config = dict(
    n_head=4,
    vocab_size=8192,
    norm_eps=1e-05,
    qk_norm=True,
    parallel_block=False,
    init_std_o=0.0,
    doc_mask=True,
)
MLP neurons of a small language model. Each row is named by its layer, matrix (gate and up: input weights; down: output weights) and neuron, and shows model dimensions 112-207. Each number is 128 + 32 x the weight over its row's rms, rounded and kept within 0 to 255. Numbers have three digits each. A neuron's up and down rows have the sign that makes its largest values positive.
After each neuron's rows, "fires before" lists the tokens most often just after its 100 highest values on Wikipedia text that the model never trained on; "fires on" lists the tokens most often at its 100 highest values on Wikipedia text that the model never trained on.

L6.gate500:113150099142177077085151097095137163133118138119104125132122107113106116148083155091075175080191171137127096144132120169116149173079095050077171156139149147120142094110087140115026093139153124164089167098134159106156105182101156136125126168153125124129162117164148127140093146111095153134
L6.up500:143109120136149076129150176139117101168180116148144106149113096201097154123151149196143147119088143063097124087067186077131111139118151121135147153144111112104084168104126170092109156105170150213147157195130138160083172092088142092124174150147138092119130100101093107166052139143159073079
L6.down500:148152165150083170141166109173109125101115102149125087068183113134112144156220108098088143101143104103108140139117086104165123116183160137129143098053128112189107053136071114133153120124099042117135171125121116151138065082124093097130104093092143143152092158095185130142118147115187125099
fires before: "="
fires on: "=", "d"

L13.gate2:101113154136124109105062099065116165086087103150115198132147102115098097090072137127130093123095096124109176122118108122105110165124119122085037138108132151162095135127098105084164058136064171161173187135134123132154127139151144093092121152063100125098109175135079123084150107136086129171
L13.up2:135118148132139055138077160126136078136106134097081172171189119106102116093124156173139102113119111133153126109143178153101128132216195120053123131085103116112136123112180095092189091111130124150146075137078134101174091109130139137123111129097109138113110162088136152126110183106195141055
L13.down2:152100133161163105143113112105110114099158126235155122144110147109135118102106140169105109110123000185125120117155162096114124150120109138123167126128128145135197104097127120124128048090134063117093130117174131119108097111154156134107142255109142114191103145127130153131144165113080101119
fires before: "=", "\n\n", "The", " The", " It"
fires on: "\n\n", ".", "\n"

L7.gate120:092085161125160103108103142109166142134130081114165152085190111087110154038085090140115128129109201090116097137117077205118111139158121089115150125142126133147124141160097179094083145087135122171154110150141155117121103137093178145144155151181152122110120127172073083154155133129099160160
L7.up120:080081194137133119085094114115166135190110130109164156148143136095116157091160072133148071155103139078150081084107165173123088135126157062138175118156114138127133132113067060169057147142088098175159184169144156099094155086113124142140120116186100150065139154115103070205160140101105111123
L7.down120:093131164176117134148123068175071135177116142135072135139116195123125129157164086095181143097107099103170097084118209091133122116089131117149081157132124136101162146070128098182133089176108081135128145179114087106124162125135057104142132106116133119106116163149187121167184170128123113115
fires before: "="
fires on: "=", " ="

L2.gate490:160160143149147071146119136149105113174131144139109102146104126101130129123050127150157134108072117109117161086148123184067158155086123144107143105116142157133120144140105158109080120045139106176140145117143120134140149150100147128112105098071122204113142145139126067124116167196137157148
L2.up490:134127115111105109149099100085117159139120132134160077148108177125118103128164123155130119116105165154093154102143116161126145140121094112091111144136208094218135130109105117142098113123117097181109111093138136085128154117096189137170148109077095173136179153153068066128151134154132179112
L2.down490:179153121169176061144147108112102198152118092211127085139100119131162105122127120169155078124128000100139123126110115177099181108071149111090138123142137133200116146083132086144108132096120062113159158095184161051141094125115151127120100077092138164112166123125116115138165185153152147113
fires before: "\n", "  ", " T"
fires on: "|", " |"

L3.gate14:127151113182160053127108174125103156169174130072117076148089156126123115100053084139140090132105166144103146100165140174096141196105123144098137113116131126120147064104133153159073118112178100094085133142110144089118162099139170106127106141088197128116180043221144092135116163140152155148
L3.up14:178144133094028147064127137134125089106113116101130045141122202111119129119068182133135098137138153151111147125133149153137167105095094099157135098084088143146196168189109154133144122175133117109117089131121118140140085095122135167141153166086150176112136106134070090153141098098117195176
L3.down14:190121103146241094158112128092091200125118065216107114134137112127098146171126129125073103111151000150143153106133125153091153168106135055099126139174142099136149144102144100126111127096120134117180152065145121094174102100107095098114144125127124130159129101141143098214171183142081138143
fires before: "=", ","
fires on: " =", "aw", "ew", "my", "ore"

L12.gate44:087132166077131149177094141106140126113023056117115107169184153096071133036127102163115127118101159094057123117136058143103171097125156122148115070101127133162127109128131101113113146137130158140139146143181110120095140139131112126188098142142110164160138182155139139121183068094124096104
L12.up44:094115084133071066133093132164134085151086119146070161182095140122084150117118103084111086183182107137151068087101135162139059082143143126132095146122084051140116095118134159088163122115123143113212165156117176148142152080095093134184085139145074121162169157089173158117159076117157115139
L12.down44:128093125113120095140118159184137157167118184163075143117108133151192164140121080118140130137144164128166126101149182179135110156119074146197169155126085113132088031068041163096143108145107160124072143132178170170191138095186099109080117169145114144091120095092139140107113096151149092109
fires before: "elli", "{", "2", "oor", ")", ":"
fires on: " sat", "^", " ft", "{", " Ind"

L6.gate569:127132098139151091135140106066115210112165072104099103110138122100123154171127178128150127177120164068075144137121186167098148105136095125147106051129157114183171112147175136120121130118143170114124148107078103147115123111121160103086169192096115120102118153144102104111092175110139140167
L6.up569:109124179106074112132127142155123128122186160151108143142116124139099118149146116105048169131136157148103104109135076082069086143133148105122146142013101116106128130120145125125114102102168199156139146161102084143158130117119134155130089085130159110108123105125167095209128142121116099162
L6.down569:203091122143169126171132142100132062043141147131092184112165107109140135159181174095022114085104111166114132113127130131125103145121172162067166147088179109127150135140092116078172097107166113118109132159076083141135151108163167092136102201136126079116127172051154135144073158116158157121
fires before: "="
fires on: " =", "\""

L13.gate73:144114083117146199103124057179046148132137126115145102138141130149167174084109123190103125137072126100134165203166178173093101130121146121113114055104174135154124095196139101154089163149143100113164082120121098148150104167085141118103112162122084129128146122201120058099150096115128145096
L13.up73:123100128098074187123084141143125114129143133176179145113142115136189142135126125091059202112058112102087170116136134090109131115165119108087156132104094163127156040158132156158134156116141123114058093145116115097140133098060162143078102147152166115111105099109108117123125109163114126175
L13.down73:103102197154124141123182120107218114142152111154146110131131089110120086090066184135128126125088058092114127104132113084187130124171143149086113163151160106141102148093153178130188143128113008133107129075183185154128151175175126115111130153098111161134114080097126118118136190121156157128
fires before: "|", "="
fires on: "-", ",", "=", ":"

L8.gate167:095103136105086077136118180147182143163133182137114109095099102125174089133173109107225111116156139158186159132100080157084134173162121093113100159106133090112133099089120099140110108098147152154098110066169129093122090154142148135126122153166137126030133153105076124124215160141159172163
L8.up167:109094143150096176112134137186100151102185160161105095138168116124191112230137133164120117089140117137165142113101163187130146103099149160164156113145122097088083095086142075156040172126157113116059070099100191083111112108130182128121122106089129109131132129126058151087084130162119167099
L8.down167:133171141133163167114185144126024154170148093081094104142119197100089232192119190120136141119081146108058123175119146149124161145168173123130149093142093188091135179118152168114146225155125100096114122111148062063194174142133121155126148147189139068153148146158144130083117109118134115109
fires before: "s"
fires on: "'", "gu", " 1"

L7.gate135:146103168107181164153098091148136140096067145188142138179092123160131167069101169105145115094119095139156164150161136102155134175124130160083114120105220127142115128101136115166117109118104152132117168087189128122141104151109128068090109164117138132218148135116172117101152088153081148125
L7.up135:105107125169086101128110136132130116102117184126154159075112117108160087150175126213101074132139107127103096127160147129061127135155156090134168132156133113095167130124140083168164113118098156124088087104099121101148116147172136180131161166151162101117124144130103125141139172122086187117
L7.down135:108158160088167113074101087115148080133051163183132132131128149184144128095114103176122110081055112142142144123135151118163181172174207172111111094135192167081203102133132075152132123126130091119088176137116091166068096109138159082111134123117172099160129166111162148111106172120124122160
fires before: "-", " a", " the"
fires on: "\n", " after", " following", ";"

L2.gate219:127142059083165161155126072096138140095052060137134154162191120135119111056160166137163150129154109160094142149153099114138139078160184148164106109033124121134116157139064059080141156105093121117125098172122098150141118066153166174106159176147154122136048181167093153121168138155115176148
L2.up219:126141103091123195131241105125149104116086081099137143173162127098093131099193145151147125114158127141056115131098166133123134102129181053172094089089138142129152133081111088114127179113082112114129144118073119140105131144130191189081165124161144107178072127175093182116134105128113209047
L2.down219:058116189162082168130109159160145087199175135082127113156064091098132135183126119139153075138115243131143108136150144119100126126133086162152143143193111136127125140068166154120141108205152133128126136116175150112114131143144075163135085091174105146149186083070135166140121131133205067099
fires before: ".", " &"
fires on: "0", "3", "2", "1", "\"", ";"

L8.gate295:097149110112115160136136145119125199149180141155074074111084112160147143101136206114152124151165123101121130124157143136110121098137137128115082151095147106152094141089079094072086132118070152099163136114147126105142153114132140096128206185086146155112120188136103073102152094103106172173
L8.up295:058096114145173130152145131141132113103108137143106139090165129150128085114119160102118064108102132143112169168156088092128132101154086096118102133147090130117135163096106153091152114094152102128172115205162085147159165075076180135138112108148139060160158197157157119168147140033066122106
L8.down295:070106141069194123145130119064175137068141191123168094109114126140131117126132124111136108133125035123078189143186070127151170130173106093062169106083133115204093153108158110087114080087101154107115159171164053145166102108146141129119062197125123066117146158160193096136142100088131165125
fires before: "=", "|"
fires on: "\n\n"

L2.gate475:132153091159099117130156085063164169118124122125167086102096116063068073182082158149118164132128147145101135087182157105106172165081105108125151161114159136135083154126114156115123177128137081192127154146061125134122125151129134100167095092103151151134116183225138109154139108116146166105
L2.up475:148180164098109122155176132138064092149135170128118087144087173175126111143119124116100083153094148138161136151058092090125125143147071145132105140110147151143104155128164141090072131112126114109111167077076128107141088139050185135177133123171178164106133086101126108148184122123157142134
L2.down475:215103090152166106131146134140064137157111108181110083101153107139162090066152163176128111116128000113166101118114111179141155109115115145067117131155116111176125134124147113134113129088128084142152136103175151112156136083117136131079131126143147152094160112103121125125137141148163092163
fires before: "\n", "  "
fires on: "|"

L5.gate407:161162125103148156094120105147097113085077074138100127146149123135126084144121152072183158119089100120129136087188137102126139166136083102155106105081155103156135105174107182103105123123090140153110189117146128160157094176100174114152127207101066109101098133145104098080166219144070077116
L5.up407:110152038140074111156164191158167187046124125120111086129127125146103097097123095101146149130092151166157158117130147119128146136174094133199147113056167088094127151080202117172086116158157102120109109100169178154117118136110181159176132116133114066095117130111171150063174118142103138138
L5.down407:072156107163059116133090177168183179068120121157060029165108198124078150117067174173183157160134159105153154095154149134153127120110087126145117091122104115122083133094166122190049105094140112122134098122145122137110118113130137125125174129146156112113135106165098131056163109106108068174
fires before: "s", "ie", "e", "r", "t", "n"
fires on: "'", "s", "f", "oth", "esa", "tt"

L5.gate217:112141151151144173097121094123148195173138075139079152146128111165164178091141132114156152091130120107144146150141176149136140110118222181096141125105206108134151122159160135102137139148078179145112116108250128057158102085136120126085138158105161123165080120134083069152131156112090150191
L5.up217:088076132159109072113161109083153139122140103092095105152094129098132097144141158172103143114166118135146101118097096156133191068118142130156168158130133131181138151073127052130156120071107125086113135144152075176114102105179139144053115124216137130150148122154146147129100152095081063084
L5.down217:085135109135134154047125072119157116082072126234095157093154080136142138119143144162157101107116109100100158177112123102127150116110073120155187131141143129081119180134144136169164111101136181128110090108141111058128131139144131117109137145192082127132130137139085124115114148140155137168
fires before: "-", " |"
fires on: "\n", "I", "o", "d"

L8.gate566:132119130077083136175072102102067133164100110124159146132159058121131077153139177139110167154159109137085137119112092131116146135201110111081095161188120174135059175103148115135119105083135148134141158116139107074136162102176108116133099178127122135113114146149077150191085129131133094118
L8.up566:119135232153105153108148070122120092084129169130072112105112073136133100078075098136120098100135110157133064039188132109116064096083159125124124143127109111164102207087096158115067179094135172090097067115140129073142146191045155118146116163096098168140097126134114097154119116085097114182
L8.down566:128156114095111140154126103065090128143166084126136126113101109122130119132147145101080178096105130148137124097161107112143164172129208138114166066191110160158111098111121175153071134183180111104130101125117150091143113190170159105152147150113062156058111133126121151113105089071162124127
fires before: "="
fires on: "=", "-"

L11.gate519:131042090166144133127049115111169114117100084091152101103139133087118071083081097131142090129164161092091134161081131120127118177132113103084191122097128157143155138138132110098148116145096133131115142053142112090166114089148183121108159170094151097081136173155086116146177161162097175149
L11.up519:125076117147125059098069104155171119131162069111093114102071074082074111136095141077165127143153166125137130133127106088091127151180152100122109084165102126126094129154146120096153117137092117134127117112170145101151090122120128131106096182101127108085149110103172079075120096157161165195
L11.down519:223096143145115129143087064121116134118134074165121147097106112101144100095115121144138101136142000138186112131115181107104137153169150152113147142129121163139102106111184116136160092148129025094155123121178105126161107123139106118143138226111138110112132076120154112066086122116133107127
fires before: "\n\n", " He", " In"
fires on: ".", "\""

L8.gate220:131121190120138151109118126117130143114146137145143092086112102178122122125121148117089132170100129128102122117102110145134124098127136114104115165084140151137089135109091116119161167157088129176082140097128082120074146135185122135100136127138169097118054143161090112117139141099113056154
L8.up220:182148154060146130162145125148110147100096169090135125132096112097130116199112133131102166053118069164158080118144159085132129178105154099130199167130133148115103145143154161175122133166164113102121128109146091173137100117226097153127139135102116080136205117153132131102144111188128143103
L8.down220:158108139160100125111119121039102124201136105155139177141153124136130137084075066109161138146103195076124156119122129144125120132163119183161129108141149143112105197167172112141081128138146102134155137113129153081170121136085133133143137178148142165109087120140144127130134118192124120082
fires before: "-"
fires on: "-", " take"

L6.gate401:120164093094146130154133115093086191115137082172098064172107134138094092116134120169151239107138119092112185121105149146137123160164101092080130118106099136146097084030173205106141121144146123142120100100093123148128146147095178070131125087139104138171128086144114128133078122147143127125
L6.up401:197121072104167136150147160107135134212119117143121114081129180104153166113120099060124119088131130134081108143054132099132105145091142114103208168105152144090129093177116157179142144055144121170155154104131093075115130098081173176109091128115179119045144165108094140124076180106178131178
L6.down401:166063198133104115067105062147125151095129158166132156163204129135106059149145149163134099130087062107096152106142110190119137124139205149132136147125172153131131153138170090149142126119103113104142212170139093100135077120095141100133193191154092125149100130124146110136113171112084171102
fires before: ".", ",", "\n ", "\""
fires on: ")", " century", "ity", "ology", "ty", "1"

L2.gate174:141113111153111077159118150124095122154137135134144100158168090116084106134055117134155162166084122112066149109156098202113137120056132127099104087112151134175190122179065119152091149062129108207136154123138109128136159169119193133113089108104126188109153133137086085129091135139124173144
L2.up174:154139122117128126172098117149095147154128133164112031138140158092157120142139101173139152156112107151201182091128146156079135172114117102113136099153171101182154160196131136128084161100160151197136130092149187115123121151117171127174125121113126176158144132179065080095190136136134090136
L2.down174:202111122171172068121135117135114151134109091237130111118121089146143113115095127162108105117129000105138136104100114188110169119077125074066146127154142117159125119105123109130133161101091076122139153085211135065156079174150148138108068087082114155109169099103140103130122219142161154116
fires before: "\n", "  "
fires on: "|", " |"

L2.gate387:085112062079146155137102154086137188044109107154120098126150118132165143093143112092119172110148150124064090157139130138087197085170194148138092098073130097130069104141133057066172101162105150109114045150130055123173123100126163143106138187141139118129116091119092089096106050161124148135
L2.up387:196164097132176069113077075145165150113111157090196115070130139132175091121136167130115117115098120170166148086137180111162105145131108165059146185130133074137178177143160122139059102082145109177160167159159127166181160108139101075130130131113126120095135152191151092130159155107142102138
L2.down387:121108043123170102104048137081144208073171100190150087113178124156143151110131165130091114130143142163102101121158130114080114141155147110141113160114125060145139110162103075089106157115165171125125105119109070189176128143100154098125153170075134115112089179161106084128154055143113118149
fires before: "|", " \"", " |"
fires on: ".", "  "

L11.gate64:159102083101145083132094085135094155140098142181185114099145111080106079137093158165145074126090099109119122164145107127148185188133107167081081123088126127150088101123113137115137069063117091187117114127178112074152133127090216058111147108142127071130111154174105114150112157125154118145
L11.up64:170134116120180128143116084097053155127153116150149105139091117161086070109141153104115159117077158115139117144184126113118078155152131188068105097199167113159153119143168121156095100107102115125130143106122124074099091142044131091104106096134135168123135108139101095152098110133130098088
L11.down64:128092109075145126117065140169057154125147163140159145065102127093145082139145126134167101111066136134117137152162117108124113167167157187111137127122155112114106166101149126144071132168113000098076122124174146110089113125107124093108144136125099087130126127150135138140122114162143121133
fires before: "=", "\n\n", " The"
fires on: "=", ".", ",", "\n\n"

L2.gate33:153172109129108015119094122158104111139098118092081126123176130138166131059123111091133116150074158162086122130162141171039105136139074135076087158134140120174126104095140131121090066058153094147166140075053098109194103118132132114154117155042113123129118091149103122120155108186084117147
L2.up33:094038127149080116084126122109063167091201211134211063109155092082147124149142054129062109093111117134140116109105131095127138168110107134090152100081123129151130115136124116154120168168167169133128050135107164118089083148087131110164143135113114182166132129155120115173109141108115175161
L2.down33:145104177159120119126153115195095160084183111163177113111116093096112167114113124194090095114097076158084122134160134149048215134149136082123159055145100116111090114136133123055145092112182142146095123103139165048157120125174192151145133156111103095065143114148111082072091159121136116158
fires before: "="
fires on: "=", "C"

L13.gate516:106184185135132171109067150137106168197152120147112126082134095155110135130077066133090191100135134059134106112167150123135124114104109145123117090047113134124138173184148143150162092155122202111094202092154104125142183124197108115087173193089109118184142084133144130087086090180097108145
L13.up516:156102117137102155105120127226093172109131127109087151081178159103147149171152146196144149103118115170095119127165198157182139078145127189143126077081152129156198223182136086163105126135107128058122095140139112108093112096140117139131130185157121117134143168098121165119154145090096139074
L13.down516:094151135123140165148102163110138114128082150176085104125128199157161094111140100130100155106117041168132126119135162180156136120144164125158140130101199159161130157182125096159122129083097150107009133172101129109110115143176091136087117108159126115173142154146117093099143138105123189188
fires before: "-"
fires on: "-"

L7.gate249:144095158067154087150135137147148165129172126108170122094188091067117137139068128139155145129182102170088121108128076140112190165125094067129140097138113160149145195147128101156126129134145135145113142105141099092123121188118145119082142170132170134115125130138139052169120187104118044158
L7.up249:105151154124088142130082072058061146079140165118121148116164128093153084177140112143160084143124159120122150115153129113139144097106154047172138139117091103137070101137082119058054098193140161115155111112097149137156026089097147132196165150093141143112130134161129099131113095181055143147
L7.down249:097137168143118109146088077101040115098102102145144175140219156127183078224120110143122121163149072106131091145156095078090153135109148141125165125092138163136130136118151124107136122121198106125129102160133125102129109093080125142167156141081126071083149088145129160134167103112059131197
fires before: "="
fires on: " =", "\n", "ust", " February"

L13.gate240:180100095082195116156079132127110112124123111199154114098113124060153089173109136129138133096154085177168146120129136133167145171138141079046128088068172159128143130101131083147113117090114101170177107100199107136175088160155230070108171148102103060110156167116114137097095166144146156131
L13.up240:165106134098156081194114130123111108114138113205153186094113121100157061186150134172139121164126075145167125093147125105131120197150133102083169142116141184147122129090148132139109036119126106129159146140133161121185108117143162090112107122118122088110156179112164143154070094143167071117
L13.down240:148123117126123107140115122111138139132146112222146125114121141113108129116113107118137087136115000105158104121142121093131120140129090137141139115125130138136148118142123147133116110125109000127121115112112120124136135121131134139121139245111134150147140135139123125137127112122115098125
fires before: "\n\n", "\n", " The", " In"
fires on: ".", "="

L2.gate108:137109136141095109181069126085082125195112174154114089128067130091151163143110124154119133141131123164122167128100147146074101200138053081088131131149190131166107131140128147161078176101147156149142124060151153099115113163101173105151141128070134174142163111123115085113151134096134093187
L2.up108:122141134158113073128158112168142139130163122124161083140169107116084118091101097130140152149108138088097117099155103160115166128090147123101136106107144136182161127152090154118106075064145086191127137139114107117108157129084193127138070081090115193136153161142116053118075102190119194113
L2.down108:174134108176156064165130112139109179142130106205140070127124079130123113092123115179125124125139034132137136132113110178082175101080118094064147108160144129175082149101136102124102118091122093115157131075204139059201101149124153122121061118071125137102169085113129108119132181157145140105
fires before: "\n", "  ", " 4"
fires on: "|", " |"

L13.gate120:101096143124143154115126116171145117124106079141134110144134133162128114120127101119145095152118152142081136072138087152195150104118188158107050100077136140139139120149147078113155140124126142106125131163171097126144120105117129092078122134124096110159131134168128078169148127173133150146
L13.up120:077132096128102121126154136127089037073118115133056071138137131135143128101159155155118109107065140155124177115134153114077122089145101181171156107137116112081099151099166129134126151148109173167125112108142177171226117115066114169130142150106129061054133090148165147165128185093123117076
L13.down120:003155148063125136111137144135077132074121113188138192091135126155156132096105157137102160114078000149086130111099140119144162120159083159112118120084130130134185132085135136135086061160103113171133146141102048100162153164169109154124143242148122111131117129144140113158089160141137147150
fires before: "-", "=", "The", "In"
fires on: "\n", "\n\n", "ga"

L7.gate468:147064110133160121181119073190156124079114154146148133123115053063136088108112135126151125100097105167121117108136094109129083171182150118111153111103140106151103142112088055110149092115152165171133104138129113118153118154119187073104123163148160121121090121118079110111165152097162128163
L7.up468:165121096135143041120133106159113126156067093163120140131096103050131117160121177099152133140145099160111112113142105088127108186195129184107116129095126149182084113139152153116105094111104158185134133144148136146137152148134193058135132137167160099115100199139132103090143052122158112168
L7.down468:254060118128162111140156120100114105094113136167154171088123083081131133115132122160117096126099000136115109146144151087110155100128130113120169142129162131121095098078106067146162081147137082114127158144089100147131107110106101104143102249121152118141114093136126158147170121109105145118
fires before: "\n\n", " The", " In"
fires on: "."

L11.gate271:111089102114197184159067120164123105088114122120159103126159151181080143094148132117129173119185154125051097096122128190127146163061091079143147099059136079104118130144101125131120145107119102129207147076148122117184136120068109130099087144056142078146128142121050105102166144163077130169
L11.up271:148178180122134184151078135118136113158137089135080109092078130141152175130154153087049079128137154146103142147157101094079122126189156161172138080115126103125178113053110093127163111101186133128133104140109145133142129126107128149112155132140107183138111119165149159144143081131120089103
L11.down271:132131139102139116147093087121108158209169160135122125065104071083123174120182130161116125131132096116091094168092164042131149138112112107186098104104160115123107139171133128132096116089156156134140143082143131158170152176124072192189102102112133143139128127115131182122158138156145113094
fires before: " |", ".", " 2", ","
fires on: "s", "m", "0", " |", "1", "mi"

L11.gate498:124146150099099143142092070142142153088125109140040099152170150118148205106137110123112119132094126130103103119132126132158219101141166124113138077118106143183189167130125168174150112121143145182077083035173156117175154162122169072137127154106096098166154120150137126090099128127051119123
L11.up498:123129057180122067159149160133139126085176119114104126147157130144176107158140102129158120113119142068088161099090095153152148227138148128199233131127138130135122154140162112175139140089097092197174144099107146113101110104131132110099205097198112143118143151052114083103142170107109107107
L11.down498:193145157140114148152128131117114146129063160138126132108114144103115148086133176127187093133148129113102140134192184135159162106125190164150154069113156124143185072127095118146067174126107100133103133163153155169145109145174163128140103092114103160086143099199092145130159098084169118138
fires before: "-"
fires on: "\n", "-", " next"

L13.gate438:128182116093135112124119077137127166138203100144110107113134183114105136072153145129149182167165108105152133138095078159175155160092092062142128129132142187131165147158102086142120123123153151116136122103172168179162139166126140116157118164097106210162092174183144120122102074115178103133
L13.up438:103124148124162096207131140137119185143109134148122162171121149109165151158153130130105132131155120121113078133119097126139127128142070104134092110093116143107122072096081072140107086107139132126144134082104152121145101136121162107153181190136168078151174150149142128148159193114067090100
L13.down438:150102137197128134106190134165150120111060123152137128109159086136120102114140144153159142127051057149114139136058121140080180163139190115082103126109128154117099124141145132103173113081139071151161131146142149121132161140113128168066119075150205113118122108146108186127161144127146147146
fires before: " |", "%", "\n"
fires on: "7", "4", "9", "3", "0"

L13.gate261:130121101061195193171113121163115154108156150182108115110120066121124079153128183178151130073108127145114114143139130089131115106095118107180125107109186147107141114096119057113061158148093126136110158143164109098168098100092108101088152141064104108145130143167115134161168115116104206106
L13.up261:131142128096090126138114097154136138152193142151125126053067153126143150100127177149176096150097130088091174122158139125106136098126140181165125078208122106124104196119088073114100141095145103182189108104091127137158118135089196129156154141096059119171122144159074096131136089110112082103
L13.down261:071109121106138148103118164144126155137160128192159146124077109147131221099142140120104099169126003077089138155159158124182122170097107135157167129170127153128131172099105117110187067181105040120140164142138072098096167141100091148115195208118084197167163154160096124160127123131155169115
fires before: "=", "\n", ":", "\n\n"
fires on: "=", "\n\n", ":", " include"

L2.gate329:105172110143135198177141128115154160111089082140054139121177161177123134077150111103175142152135167144123095157171155161150143075167193191160099094097129112169137173111166163062171087093066130120146138173110174089159125133144115152100144098117137144134093156151150098088113108132110091163
L2.up329:122090069179196144152061128105097143166202116107125137086186152107109074163111141109113091153082142089109127068192136096088137141151163150107160097127081112099119118208087150136128100188161102157122130096143135168136099100068145141151111145153161126069107130099128119120125123134159108154
L2.down329:143130079142179118126147140134143148068128098147128107130129148111136047111132110143082148145155058126136105136117126121133112162129190152139197105129089159115157127109106109132148126166081079156108154115066105160160093137112122119085126139061145092139067168120169149109104142129112166140
fires before: ")", ":", " |", "–", "5"
fires on: ".", " 2006", "2006", "2005", "1998"

L12.gate553:188192143105129108171104150133143136142143145056128135157111147103116175141106136129172140094137166114096171113108089153127061094049077104175161129101145114129073100143125064112128150093072110141110144112111093136139157160131131182146149143088189141085182108150166171143130117153154105126
L12.up553:184111156125110104160146142180125140137140091128081067162091106084128113081112168121131141117092102133141167141080191173116121147089127117125097135101066161104080173055136124123100135132128060158149116134131134143108181183084137125080093131086142090131140130127134085142126125173148116124
L12.down553:147113135131159157084137125145148118122114076183144080094129160163170156144091145114099142135115207145138143144145148133082152117144114097113123019112142141103165166165127145127106134110207117130079148098142138123181154156120161130169121127160155095084163143117110050084104091053147107170
fires before: "s", "es"
fires on: "'", ")"

L2.gate433:139103182139173138103130067178120140071088120169129153119114168123137139145141116159168112146148095159111147177090138155094114154130100144110120131129173127181187099126109102107132137123098170090175160127185138148177180144170090136107144130074164128163095169122077150149173139138058177126
L2.up433:138083136097154083111159149132136117135115174156175114160081137080137211100141141165115069101079108096085162164066129145104097162163091137087138148172149099098131160136116153091136164116171140161175156137150130137151115119131131096162147191145174111154143127094099162167216099128151129142
L2.down433:100080088222139098129133120090166133107174064113095156138166135108126139117127133117108135179130160097132109146077165159134146146140109120132093051178102133085139114130055201154157134126101087135094113141087104102088102086122205092145127085178112156093139164155137151142068132183094113129
fires before: " |", "S", " L", " D", " GF", " GD"
fires on: " |", ".", " card", "'", " championship"